python train.py --d_model=192 --tie_embeddings=true --init_std_down=0.0 --lr_head=0.00528 --doc_mask=true
MLP neurons of a small language model. Each row is named by its layer, matrix (gate and up: input weights; down: output weights) and neuron, and shows model dimensions 48-111. Each number is 200 + 40 x the weight over its row's rms, rounded and kept within 0 to 999. A neuron's up and down rows have the sign that makes its largest values positive.
Before each neuron's rows, "fires before" lists the tokens most often just after its 100 highest values on Wikipedia text that the model never trained on.

fires before: "3", "4", "2", "1"
L10.gate401,148,188,273,257,175,171,220,211,197,215,189,236,115,233,292,243,142,128,114,270,222,219,278,256,247,202,237,190,204,196,196,179,155,234,233,189,161,205,221,191,202,165,172,199,195,204,133,250,206,203,279,236,285,173,162,161,141,173,242,180,249,202,285,244
L10.up401,221,191,259,236,204,245,231,219,181,214,208,222,169,135,263,258,229,144,248,189,214,186,154,191,238,166,288,228,187,247,207,260,229,188,223,160,195,204,187,229,207,124,185,185,190,187,124,193,238,234,261,295,166,249,187,301,155,155,262,101,274,184,224,183
L10.down401,162,213,192,197,249,212,199,245,262,173,170,151,233,170,237,252,172,256,124,229,283,246,101,228,109,177,266,250,231,241,194,195,269,203,173,232,204,163,187,207,221,192,261,208,212,195,214,158,238,203,205,186,150,250,288,238,250,140,180,164,234,183,154,175

fires before: ".", "5", "2", "0", "4", "3"
L9.gate35,136,144,229,180,245,191,214,175,200,176,148,184,241,132,238,257,212,193,194,216,249,221,173,209,144,200,237,214,170,218,243,206,235,178,203,200,270,83,161,148,278,198,134,148,105,222,216,172,197,229,223,170,221,220,172,232,217,255,148,210,168,175,205,226
L9.up35,96,173,242,292,229,140,185,231,167,179,247,175,299,178,203,115,240,191,258,192,148,226,217,210,175,219,208,214,165,167,212,190,152,121,220,174,170,215,216,160,246,217,188,156,209,262,212,235,229,91,212,271,185,148,203,150,243,214,211,220,181,229,162,207
L9.down35,207,178,196,200,118,194,226,244,154,202,247,259,256,202,163,238,167,202,209,189,201,144,99,283,198,134,236,164,186,199,194,235,217,247,136,245,142,212,121,262,247,229,232,242,131,244,156,197,167,235,192,181,210,243,158,243,123,251,147,237,240,214,224,187

fires before: "4", "5", "6", "3"
L10.gate321,207,228,208,161,170,265,197,188,138,263,292,255,226,199,199,236,217,238,150,140,135,227,158,198,160,168,240,220,228,208,164,220,224,230,184,162,198,154,220,208,198,155,182,173,209,195,205,245,198,219,309,262,210,181,171,190,214,208,267,192,187,217,168,189
L10.up321,207,207,183,221,224,171,222,179,236,219,208,153,256,264,183,158,232,200,174,94,235,192,237,248,240,157,215,209,155,202,216,249,205,183,263,192,216,142,195,209,218,146,223,157,199,182,239,155,175,227,209,214,134,171,219,175,261,264,224,129,203,221,186,224
L10.down321,194,179,218,199,209,217,241,232,274,186,207,257,149,223,166,302,125,289,213,225,203,210,183,209,191,295,239,237,220,175,184,203,276,141,223,135,233,160,239,240,217,111,199,196,227,151,203,176,202,179,129,176,207,164,202,206,196,228,162,207,163,203,173,164

fires before: "ly", "l", "al", "th", "n"
L8.gate71,165,136,224,242,289,261,151,137,174,198,191,129,185,215,256,214,229,243,139,155,184,200,278,128,165,204,205,224,208,193,234,226,196,210,95,187,214,143,248,300,217,261,206,206,194,214,245,117,187,211,193,296,161,177,226,237,189,121,209,218,242,220,242,230
L8.up71,161,188,201,191,210,199,211,136,127,272,153,165,171,232,199,130,206,208,234,270,215,133,169,236,158,235,185,239,128,197,234,285,173,200,101,190,219,189,270,250,194,298,200,204,172,99,209,141,141,231,214,189,220,191,227,187,136,219,224,209,254,175,173,141
L8.down71,134,191,155,261,214,201,264,204,197,256,201,207,285,267,156,186,215,226,156,218,222,208,250,201,276,205,220,215,165,165,216,171,225,216,191,163,204,193,136,150,184,187,181,199,157,209,266,183,244,210,206,177,226,218,314,173,166,147,172,277,241,183,234,218

fires before: "u", "at", "ust", "ch", "ary", "ru"
L10.gate89,182,187,181,174,201,183,209,227,216,248,260,264,216,171,221,203,138,246,302,227,119,183,168,213,216,146,177,136,192,189,192,247,153,185,194,184,173,207,218,230,225,166,168,227,309,248,152,151,269,232,221,217,194,215,115,233,232,123,226,273,167,217,236,183
L10.up89,212,168,210,177,297,171,157,188,174,99,159,120,147,248,301,241,156,250,179,132,103,190,222,211,160,232,266,193,268,165,212,183,303,200,239,153,202,137,167,194,193,237,250,219,251,198,193,222,258,257,201,243,133,167,252,208,176,193,227,200,214,207,219,186
L10.down89,235,191,220,128,161,248,256,197,242,265,187,218,176,183,221,195,205,278,195,159,174,202,181,223,236,220,226,262,163,223,137,155,273,245,241,214,250,195,154,168,175,234,221,89,220,216,147,194,189,139,225,172,233,206,235,195,208,193,205,151,234,173,210,293

fires before: "ion", "b", "ions"
L8.gate279,231,183,290,135,179,221,198,150,173,197,169,194,165,202,204,259,163,129,178,169,159,172,224,183,165,175,214,244,227,221,205,164,194,182,261,215,169,252,256,164,266,214,202,216,296,187,167,187,205,161,201,180,174,256,223,225,237,239,205,209,296,162,228,210
L8.up279,243,190,199,125,210,165,232,241,188,204,214,223,205,234,192,183,119,201,210,146,141,151,204,223,158,163,330,166,261,149,153,105,200,211,187,136,203,212,214,207,202,234,179,221,259,178,203,210,221,197,172,191,179,202,154,196,227,235,162,195,146,228,196,244
L8.down279,268,183,237,233,151,109,204,172,149,192,184,136,210,277,200,206,172,194,153,159,153,154,193,155,170,212,177,267,207,245,200,172,206,173,171,125,188,212,174,190,161,198,226,215,207,167,220,193,128,237,243,225,256,204,181,197,191,185,173,248,186,156,170,267

fires before: "ivers", "tern", "ion", "st", "c", "f"
L8.gate426,237,195,160,128,227,211,265,244,184,150,224,230,156,202,206,129,256,275,197,179,255,128,223,218,172,192,176,192,177,236,201,162,203,196,240,169,213,239,189,139,222,269,174,211,146,150,251,208,223,234,202,203,155,167,160,244,258,190,156,150,193,139,231,178
L8.up426,197,198,256,191,211,230,186,164,186,201,236,212,185,229,236,234,187,284,193,179,176,171,229,107,214,168,185,231,219,181,177,167,205,160,217,198,157,275,247,198,197,171,185,169,197,227,170,216,181,255,161,279,119,250,211,177,199,176,238,188,191,175,159,190
L8.down426,264,234,220,174,133,230,128,325,217,126,208,238,184,190,253,203,228,193,195,162,234,195,201,192,250,223,236,189,221,251,164,218,190,147,239,300,200,165,136,211,285,194,213,181,164,163,178,140,185,236,186,192,273,259,249,197,246,173,196,128,134,224,178,223

fires before: "e", "es", "f", "m", "t", "ly"
L6.gate129,147,214,181,195,231,176,258,316,189,248,187,237,218,190,206,252,237,218,221,166,226,246,203,151,259,137,204,168,210,196,200,221,184,225,203,221,220,236,214,242,216,156,203,223,208,130,275,145,147,235,158,183,182,147,171,257,152,204,237,172,215,238,241,165
L6.up129,202,209,143,197,210,260,156,147,272,165,219,194,212,244,165,188,254,230,271,190,223,217,232,154,152,148,218,184,170,162,196,187,154,269,156,187,173,184,134,218,220,264,196,250,163,229,217,140,148,110,210,239,208,209,193,206,223,211,184,204,136,248,208,198
L6.down129,172,163,263,178,165,215,259,179,229,157,208,210,161,266,175,199,231,175,176,253,164,174,181,170,202,189,149,210,211,229,211,165,277,232,128,235,262,189,207,189,257,180,193,175,134,164,203,216,182,82,231,133,198,161,163,241,167,194,152,152,181,181,192,215

fires before: " to", ".", ",", " in", "ian"
L7.gate131,207,203,272,226,207,169,149,216,216,254,240,209,185,263,230,174,279,152,252,168,207,169,243,252,203,170,180,165,93,214,188,221,166,178,272,151,149,239,216,233,201,210,181,212,199,184,254,151,256,192,226,194,207,254,186,242,292,250,242,200,175,164,169,194
L7.up131,202,214,221,259,223,212,177,198,141,198,133,231,210,165,157,162,256,201,243,191,177,165,261,232,177,199,255,155,196,190,229,235,209,191,280,206,258,165,245,202,190,131,268,103,318,228,273,186,156,171,231,206,201,187,236,200,237,192,214,224,197,191,151,219
L7.down131,177,189,168,279,197,234,225,177,169,231,284,113,156,114,155,203,294,220,242,144,233,187,231,169,218,150,246,196,162,234,222,206,291,179,175,207,114,243,224,243,208,189,193,144,233,217,233,252,245,108,214,175,211,261,135,237,177,159,203,103,184,209,247,183

fires before: ",", ".", " and", " s", " were", " of"
L6.gate366,221,165,196,201,165,230,168,161,237,135,208,202,195,193,142,137,263,121,282,174,155,151,313,282,174,182,229,186,146,197,170,184,196,196,225,279,185,260,201,271,295,236,182,263,217,190,231,282,226,205,191,249,147,251,147,255,196,216,157,176,210,254,188,226
L6.up366,181,271,144,267,211,243,170,262,254,286,196,135,213,146,177,152,122,202,200,222,123,247,238,162,289,152,229,221,119,132,206,224,263,188,179,211,165,231,297,176,172,230,134,180,245,212,228,206,237,235,208,218,213,166,160,212,246,164,164,216,187,208,256,241
L6.down366,162,189,185,190,219,221,164,129,232,187,158,232,172,242,193,233,196,227,157,205,223,217,187,202,186,165,206,223,251,252,271,151,258,195,238,186,198,194,173,214,250,214,221,220,147,187,216,137,249,191,132,184,184,244,177,215,211,250,115,203,205,225,187,156

fires before: "."
L8.gate276,214,172,123,182,181,138,236,160,150,224,195,204,210,300,195,180,166,154,212,147,216,207,176,243,151,180,189,175,206,189,252,222,204,283,193,90,213,188,167,176,225,217,141,265,259,207,165,111,123,213,173,204,175,193,203,212,122,197,158,243,170,125,178,186
L8.up276,259,238,223,243,178,149,217,224,242,136,184,118,189,195,265,268,196,170,217,193,263,209,173,181,214,210,218,149,154,201,138,199,222,153,127,139,149,136,173,181,221,166,169,201,221,184,246,211,180,242,209,146,162,143,197,149,243,217,106,213,183,151,186,243
L8.down276,186,229,198,180,104,266,261,135,174,192,255,264,239,160,228,150,168,150,244,257,209,218,217,309,166,233,231,234,216,133,197,229,238,206,195,159,247,223,220,168,194,189,222,165,155,188,230,97,242,246,146,159,207,236,225,326,148,241,211,220,190,162,228,237

fires before: ",", ".", " from", " to"
L8.gate295,247,192,172,280,90,163,168,158,172,227,272,239,187,233,216,177,258,159,211,225,160,131,244,264,219,202,161,191,151,180,187,216,207,189,305,196,185,282,280,260,116,122,131,197,237,256,206,182,240,228,151,264,175,252,210,164,230,174,223,231,192,205,219,185
L8.up295,224,261,197,243,252,171,178,219,196,307,201,192,145,135,189,149,263,195,200,298,206,206,188,181,180,208,222,222,153,208,222,137,236,200,253,196,199,230,207,189,271,244,145,119,231,178,198,181,170,213,197,180,227,241,178,264,227,207,166,134,264,248,192,136
L8.down295,188,162,233,150,227,157,170,192,263,126,197,189,248,235,194,223,183,172,183,105,201,196,234,185,213,242,228,227,228,182,208,260,233,173,123,170,338,191,285,250,233,214,140,225,282,199,232,172,257,246,211,184,155,169,134,249,228,278,174,248,158,187,189,244

fires before: "\n", "th", "ic", "a"
L3.gate265,192,231,112,207,203,163,183,209,159,102,240,189,193,208,258,244,192,193,210,157,215,171,219,186,146,129,124,107,206,202,188,160,237,192,135,152,183,183,195,155,159,189,177,202,275,182,218,212,157,178,225,184,134,193,203,200,256,186,175,217,215,145,192,158
L3.up265,150,200,145,204,213,234,228,202,212,252,154,262,242,228,144,191,203,218,126,158,162,254,173,187,195,221,255,151,159,194,240,209,236,174,152,169,183,169,237,207,233,181,248,257,195,200,125,270,212,133,245,227,241,219,106,202,243,199,197,210,218,205,158,177
L3.down265,251,154,249,192,213,177,163,285,185,155,205,211,155,207,320,276,157,151,183,239,142,248,149,216,167,109,165,259,159,172,209,188,169,224,286,175,225,181,147,187,171,202,166,134,205,279,235,209,220,241,213,192,99,194,235,208,237,200,160,221,185,184,204,151

fires before: "2", "8", "7", "6", "1", "5"
L9.gate510,177,262,244,262,201,184,204,168,115,193,192,186,144,168,200,160,236,214,253,240,228,181,216,236,212,167,190,266,212,158,211,254,220,175,237,171,135,201,132,200,172,200,155,162,175,248,220,171,155,219,221,260,204,170,213,168,278,165,226,231,192,209,188,177
L9.up510,200,238,225,152,167,223,217,178,99,204,175,196,242,204,187,168,189,182,217,195,218,179,202,241,239,237,232,205,182,170,201,197,194,221,190,187,164,243,177,201,251,120,248,263,212,176,170,213,167,198,277,212,176,138,179,168,164,224,107,199,168,233,196,219
L9.down510,220,243,160,283,195,154,211,188,187,213,232,259,114,155,197,166,256,212,194,118,277,259,236,179,235,202,167,226,244,196,250,204,212,206,157,167,228,180,247,234,260,232,235,222,179,194,183,129,177,148,182,295,186,164,271,205,172,168,203,209,216,131,196,153

fires before: "re", "ce", "m", "c", "s"
L10.gate304,218,211,205,184,217,194,192,175,166,174,218,223,191,132,192,223,175,222,157,163,223,183,138,199,136,235,217,231,248,175,225,158,155,146,289,228,186,97,231,181,137,201,218,202,168,170,154,132,170,252,266,164,163,210,135,222,187,200,132,209,207,187,170,218
L10.up304,243,177,146,193,246,151,225,215,212,217,279,243,181,271,156,185,211,208,226,214,203,211,290,242,130,192,206,222,155,147,88,242,162,108,152,163,209,149,190,233,217,178,200,196,143,229,198,251,182,168,173,251,242,214,221,119,124,220,138,198,222,161,165,161
L10.down304,211,201,140,232,201,290,190,198,188,167,192,126,225,199,182,232,221,196,240,144,206,230,160,196,249,180,210,245,204,198,154,161,228,183,210,287,184,219,182,193,191,212,187,182,216,164,199,197,201,175,241,132,170,261,160,183,108,157,276,122,230,291,234,224

fires before: " |", ".", "5", " m", "3"
L7.gate158,210,218,208,165,168,171,242,186,188,231,165,198,173,163,212,175,118,271,256,214,208,129,248,179,200,171,182,197,194,211,181,187,210,125,219,191,171,135,195,203,249,232,169,228,190,242,134,232,166,201,205,172,264,187,204,173,242,146,171,227,139,235,196,191
L7.up158,191,181,169,260,225,173,161,206,217,156,157,102,253,229,232,234,185,196,196,195,167,151,159,263,210,173,256,211,210,240,204,300,210,151,203,169,232,195,188,203,242,233,149,100,192,177,160,209,189,237,247,237,240,201,224,224,204,216,245,152,229,191,250,251
L7.down158,174,136,219,110,253,186,156,246,200,212,176,215,138,184,187,180,137,185,201,189,218,251,131,227,235,205,298,178,194,174,161,234,204,170,237,108,227,262,197,220,212,212,168,181,228,214,236,194,303,221,150,152,201,187,87,252,203,209,229,246,206,255,222,178

fires before: "ion", "f", "e", "ive", "ia", "ed"
L10.gate290,229,131,237,158,235,223,196,200,192,161,193,235,169,185,268,208,260,199,271,225,162,137,208,189,188,152,187,199,160,201,168,226,114,198,229,175,212,194,195,151,165,177,186,228,196,240,197,172,180,268,187,133,144,225,248,268,196,134,123,168,204,213,169,114
L10.up290,187,168,241,193,222,219,160,192,171,176,221,180,109,161,179,162,202,216,237,221,248,140,232,182,162,222,178,257,264,257,229,183,198,200,241,161,179,214,176,210,172,232,222,215,170,214,225,175,171,230,202,238,200,185,238,137,238,136,211,165,191,210,200,207
L10.down290,195,206,287,259,225,259,204,270,223,201,159,176,231,169,197,136,216,237,159,180,201,178,120,187,181,250,232,202,180,215,116,164,154,267,257,98,208,224,256,204,297,153,240,243,178,172,220,176,216,199,254,138,172,214,166,211,223,201,210,178,215,226,166,231

fires before: "em", "er", "if", "ay", "el", "et"
L8.gate315,157,149,243,170,145,250,225,185,197,122,222,204,240,214,119,287,316,222,208,201,248,167,179,134,253,135,190,206,189,175,198,240,122,190,214,212,238,203,191,235,185,254,158,152,253,223,149,198,192,187,223,149,257,217,158,196,177,169,169,140,258,255,201,185
L8.up315,148,151,181,164,204,236,221,222,181,304,154,237,220,218,175,294,254,263,135,172,178,174,223,161,200,208,167,187,213,189,179,155,140,218,192,272,214,251,131,192,199,241,215,186,173,229,119,230,181,198,273,224,229,192,158,219,223,191,112,173,208,166,188,223
L8.down315,163,237,247,185,236,226,162,237,167,236,188,211,168,157,226,202,182,311,200,195,195,224,139,171,200,229,186,271,150,186,92,177,172,274,202,235,191,214,162,188,164,216,266,231,141,121,257,196,185,215,232,217,201,182,207,189,238,148,160,175,219,212,279,227

fires before: "it", "r", "al", "er", "em", "ra"
L6.gate113,244,223,229,223,158,217,228,145,240,191,134,246,231,167,160,176,164,226,270,235,203,182,201,174,207,137,202,82,137,206,237,234,197,189,219,216,153,190,214,180,228,226,143,150,119,196,200,189,195,227,209,119,234,221,200,211,193,220,187,258,158,214,113,196
L6.up113,197,188,232,149,183,212,184,186,192,220,158,243,182,165,176,294,180,161,210,223,188,245,224,217,155,190,199,192,143,236,169,209,141,239,151,213,140,196,188,149,261,198,201,293,191,151,202,169,262,206,267,185,189,213,165,184,161,199,130,173,126,170,186,229
L6.down113,203,185,115,151,207,299,230,229,246,189,221,170,155,216,176,225,208,196,258,241,168,214,245,243,273,98,253,218,174,223,198,237,166,179,161,263,174,263,240,145,92,146,225,145,166,246,255,188,174,265,197,196,226,272,165,149,206,171,173,157,192,195,237,168

fires before: ".", ",", ")", ").", "),"
L6.gate126,161,280,277,162,188,123,241,263,201,195,138,233,228,250,199,199,223,218,249,181,231,178,254,219,232,183,240,234,208,173,262,203,248,195,228,93,229,130,226,270,188,209,235,180,187,163,211,171,254,221,215,214,186,238,167,190,250,166,171,236,217,236,272,274
L6.up126,228,175,186,191,173,239,130,190,123,255,247,185,201,252,117,189,216,261,209,176,257,224,196,220,138,219,215,180,166,183,162,209,253,228,271,192,173,216,226,171,139,178,123,123,180,224,222,200,225,224,173,189,249,167,150,148,195,228,225,212,215,131,159,238
L6.down126,245,177,233,243,235,194,172,163,247,134,246,156,187,205,244,182,173,257,192,194,140,221,230,171,154,247,135,236,220,171,212,242,269,92,229,151,194,228,240,128,147,186,239,210,210,194,232,132,279,188,241,163,148,219,224,209,206,238,170,228,239,217,205,187

fires before: "es", "ad", "ific", "ed", " It", "ion"
L2.gate394,199,258,219,207,200,221,196,309,203,225,185,119,211,205,166,175,245,200,213,199,178,161,244,236,170,231,223,256,211,206,222,173,126,238,305,253,238,197,247,164,174,153,239,125,238,151,187,128,191,167,273,212,146,169,197,190,217,206,218,255,279,235,213,226
L2.up394,158,135,175,191,213,209,209,197,243,183,243,216,163,249,238,297,225,240,207,224,280,163,275,186,182,202,195,191,214,193,259,108,161,218,214,207,165,348,180,192,240,124,169,223,145,128,239,258,172,189,176,320,179,147,189,232,216,219,216,219,260,227,180,188
L2.down394,211,208,245,213,142,255,151,325,269,92,218,162,253,255,141,182,236,144,216,222,201,153,181,205,164,265,226,198,160,230,217,184,214,194,169,259,177,194,263,169,243,217,257,215,240,182,228,181,164,204,157,219,215,183,161,271,211,169,157,203,167,279,152,175

fires before: "d", "th", "b", "ig"
L10.gate135,210,156,129,239,230,151,193,292,165,151,130,247,155,219,239,260,220,148,137,221,180,239,243,205,194,175,199,199,236,149,212,160,171,174,211,104,264,197,157,217,142,207,215,162,197,126,207,221,212,188,192,137,164,214,224,207,241,204,227,150,207,142,245,206
L10.up135,203,220,195,186,162,291,166,203,133,135,186,250,200,183,149,164,229,212,164,242,211,269,193,190,264,235,135,217,219,170,183,196,211,183,126,192,160,160,240,123,241,218,183,173,134,153,190,252,103,192,188,127,226,101,115,189,167,188,159,200,182,192,154,149
L10.down135,269,213,168,155,232,184,148,194,190,164,127,165,252,209,190,124,250,222,205,189,248,205,262,145,254,127,179,183,276,236,281,242,227,250,264,179,191,283,205,197,166,173,186,226,227,119,213,194,193,141,256,182,223,200,243,241,201,177,246,244,229,210,210,204

fires before: "a", "ut", "i", "ult", "in", "v"
L10.gate105,246,151,244,192,192,316,230,198,239,125,243,152,184,133,241,112,246,75,178,163,187,176,198,194,171,180,177,243,191,165,148,218,192,194,245,154,203,138,200,276,199,172,234,192,173,224,230,283,135,218,174,165,247,212,168,245,243,243,270,199,244,146,161,225
L10.up105,270,123,309,213,207,178,298,261,188,207,150,199,140,256,245,271,223,144,181,237,194,256,235,226,196,182,175,195,177,226,191,189,213,192,223,264,134,168,281,168,207,136,240,266,197,221,165,226,230,184,89,143,180,198,234,217,158,191,244,179,168,190,179,225
L10.down105,172,186,232,261,119,201,277,159,220,127,207,247,159,239,198,152,181,192,216,216,201,171,143,178,203,188,175,247,132,232,172,120,204,211,180,243,246,187,152,236,232,181,214,152,156,252,236,208,208,182,222,154,196,233,113,192,260,205,179,182,284,220,273,126

fires before: "c", "ign", " to", "p", "g", "pl"
L8.gate404,251,106,208,143,227,125,233,218,241,254,228,242,158,200,199,212,255,217,229,140,161,203,157,170,124,228,235,190,148,204,182,235,135,251,183,210,265,205,201,138,162,165,188,231,199,194,179,211,207,206,228,205,167,195,145,234,209,221,177,120,195,207,271,197
L8.up404,262,199,158,164,263,195,231,231,186,154,277,223,165,249,205,201,305,200,212,201,249,252,140,226,252,253,203,229,207,166,198,207,216,157,296,197,139,194,200,146,206,210,212,190,179,243,180,178,210,198,188,187,158,160,183,190,204,168,187,104,247,161,228,232
L8.down404,157,243,164,231,197,185,184,186,187,218,189,189,211,153,204,211,208,180,302,176,169,245,213,191,211,173,189,163,196,213,234,158,260,145,191,194,190,270,197,155,239,252,149,224,193,180,156,277,234,140,278,130,205,192,174,236,230,176,245,192,70,181,199,228

fires before: "3", "4", "9", "6", "2", "5"
L9.gate182,228,184,165,166,166,178,190,158,190,144,187,166,197,201,157,174,189,269,218,196,247,191,135,200,147,153,226,218,171,240,235,116,141,195,154,187,228,158,238,206,175,264,213,228,197,237,206,179,207,218,147,232,208,143,166,235,209,200,170,172,178,162,197,236
L9.up182,128,265,225,136,187,211,187,162,153,166,175,171,263,144,192,181,153,180,133,214,197,274,186,179,140,82,255,255,133,116,153,204,170,183,176,162,217,237,233,155,198,249,231,239,230,191,229,172,223,164,269,207,182,215,186,234,216,269,194,168,182,110,253,165
L9.down182,252,243,176,218,201,136,227,173,203,236,205,142,167,112,206,188,187,101,247,194,237,187,218,163,148,211,252,218,164,179,144,195,214,194,151,92,234,115,153,177,119,279,202,208,211,133,198,201,181,204,180,182,156,173,158,190,223,206,181,219,192,229,120,297

fires before: "ver", "20", "00", "9", "3", "5"
L9.gate257,184,189,170,193,224,231,202,185,218,244,185,240,238,159,178,208,186,225,240,188,214,233,205,201,201,203,258,183,247,269,262,195,206,169,242,140,144,199,225,205,276,217,155,195,134,207,224,182,164,280,244,148,142,230,86,95,121,149,255,227,220,272,231,194
L9.up257,240,193,170,235,165,155,135,223,200,194,241,247,275,177,157,173,155,164,186,189,251,220,263,211,280,263,255,109,221,89,207,196,251,112,176,200,148,250,267,218,243,243,159,135,191,179,216,123,218,223,240,225,172,229,148,192,232,204,243,222,161,208,230,195
L9.down257,204,249,202,203,248,254,184,189,122,129,325,200,199,146,145,172,235,146,197,207,195,229,210,173,136,237,210,185,179,211,243,203,207,174,249,148,230,210,200,276,186,211,205,269,248,225,263,225,282,231,240,269,136,217,302,228,170,136,207,230,241,210,210,159

fires before: "ist", "y", "ch", "is", "on"
L8.gate259,247,156,187,152,153,188,217,190,205,227,204,208,190,241,191,228,168,132,252,152,284,153,178,189,197,149,168,186,242,192,153,165,185,200,215,254,219,288,190,241,174,241,208,290,215,221,233,205,216,233,179,229,175,215,242,261,167,184,169,188,189,150,202,149
L8.up259,263,215,209,210,235,228,182,191,270,142,230,117,211,175,249,227,177,197,224,178,161,254,180,145,197,203,151,204,272,215,264,215,192,181,167,212,184,158,187,307,205,239,153,239,197,137,250,195,150,138,242,233,192,225,260,205,259,180,248,133,154,167,182,240
L8.down259,185,187,130,95,262,246,195,239,161,131,175,202,216,276,194,165,259,131,161,173,207,243,163,115,179,227,107,139,186,213,173,202,173,226,205,169,218,190,204,225,229,180,237,220,169,254,197,167,190,231,214,211,180,207,160,186,241,145,182,201,214,153,197,233

fires before: "1", "2", "a", " |", "18", "10"
L7.gate238,200,179,223,131,175,243,258,198,132,218,196,113,219,223,221,266,203,150,189,203,301,178,185,169,190,145,177,168,231,157,289,119,211,220,252,210,163,213,215,174,246,189,208,179,281,156,280,203,149,254,178,225,282,254,157,222,166,198,258,180,214,258,156,173
L7.up238,180,248,305,162,236,159,180,147,102,223,246,146,252,236,153,232,186,201,199,252,230,231,255,156,245,206,191,131,183,191,218,182,184,165,194,148,115,226,266,189,216,208,212,166,217,264,150,114,185,165,269,226,124,203,155,253,53,206,185,128,231,137,183,187
L7.down238,167,166,222,196,142,211,255,206,261,193,147,234,154,202,221,227,262,178,166,247,184,220,206,145,209,188,190,168,211,214,208,204,199,175,251,225,146,277,187,249,196,233,178,164,208,250,170,253,225,176,137,220,164,208,149,197,157,189,172,318,286,241,219,161

fires before: "ew", "al", "ous", "ur", "le", "ain"
L7.gate35,231,261,99,190,210,173,169,154,200,161,231,205,289,124,213,131,222,215,200,215,216,194,210,207,213,212,193,166,196,280,192,147,241,224,180,207,180,182,145,183,204,153,152,253,207,194,215,234,144,117,120,266,262,131,240,243,195,226,187,224,191,242,199,239
L7.up35,210,229,272,216,216,223,149,179,224,213,184,285,276,196,235,231,214,185,201,215,186,198,233,183,194,179,231,159,246,231,162,195,265,201,226,218,207,167,228,205,240,183,172,213,173,205,192,228,124,140,166,213,171,180,230,236,210,210,154,252,174,217,207,167
L7.down35,197,284,191,189,221,201,183,214,148,224,195,166,185,208,241,198,213,185,216,176,230,158,264,160,170,184,211,172,227,216,125,281,155,285,206,184,167,207,211,143,203,173,227,162,107,139,258,202,170,272,206,250,243,171,196,278,242,189,248,211,170,259,230,171

fires before: "6", "9", "5", "1", "0", "."
L10.gate127,144,134,260,203,183,222,246,161,175,168,247,178,206,166,162,196,276,240,236,210,290,227,247,220,197,109,171,243,202,180,185,196,150,237,208,168,250,199,205,196,192,223,194,204,196,225,180,237,241,256,232,233,211,209,131,220,194,190,163,151,198,212,244,204
L10.up127,203,139,117,137,211,270,199,161,176,209,229,202,234,181,221,261,273,187,155,178,171,186,244,239,211,183,289,206,232,143,220,172,175,170,274,220,192,168,193,200,188,269,218,177,172,178,235,295,186,214,234,194,268,198,145,207,262,188,233,208,288,170,185,151
L10.down127,227,237,189,154,191,215,238,172,214,274,197,181,189,243,158,169,212,189,198,290,188,185,245,230,160,290,193,276,141,264,253,180,163,264,168,140,202,177,181,292,213,213,163,187,189,159,189,247,127,175,229,204,171,181,186,229,181,158,193,176,160,263,135,158

fires before: "ch", "s", "ie", "ian", "c", "k"
L7.gate149,248,296,202,213,220,148,164,206,221,208,201,220,230,178,200,222,251,231,272,225,225,182,281,177,197,192,192,160,239,194,245,171,194,167,220,219,182,148,172,270,101,199,224,239,248,219,244,194,157,264,194,222,152,161,285,177,267,148,170,270,195,140,285,184
L7.up149,230,199,161,220,212,205,190,220,178,225,303,209,235,268,197,169,176,189,229,169,151,191,207,184,169,212,137,176,203,277,151,168,202,188,215,114,177,241,257,171,170,187,204,205,158,248,232,242,159,199,217,211,186,209,208,212,192,166,260,202,290,142,207,207
L7.down149,247,267,179,213,281,219,193,211,129,219,193,175,269,256,174,192,249,142,237,184,183,200,170,170,221,128,217,181,214,250,198,181,228,204,202,170,171,281,215,154,231,235,269,173,277,154,241,210,233,171,207,212,166,163,189,153,235,313,168,205,181,141,189,233

fires before: "ember", "ru", "u", "ch", "ov", "il"
L3.gate239,158,173,148,235,211,169,202,191,194,171,172,166,177,203,182,178,165,184,164,254,147,223,228,171,219,243,250,199,269,214,266,159,256,221,185,203,238,175,215,159,192,233,201,247,292,281,179,102,147,213,187,228,145,169,136,193,244,178,209,202,206,210,240,233
L3.up239,171,218,226,240,167,167,138,214,233,195,182,162,132,225,295,220,164,261,179,221,148,221,162,200,216,218,295,159,238,125,222,217,138,237,130,204,238,178,296,192,235,177,209,204,220,315,188,178,132,252,195,83,200,142,194,137,188,184,198,233,270,248,185,187
L3.down239,262,248,205,209,237,110,216,238,195,205,146,201,204,174,155,201,177,287,215,247,146,283,252,217,222,191,190,282,209,206,164,113,198,244,223,206,189,215,169,159,152,217,189,183,216,292,216,184,237,304,192,244,174,179,102,200,192,272,173,149,238,264,220,256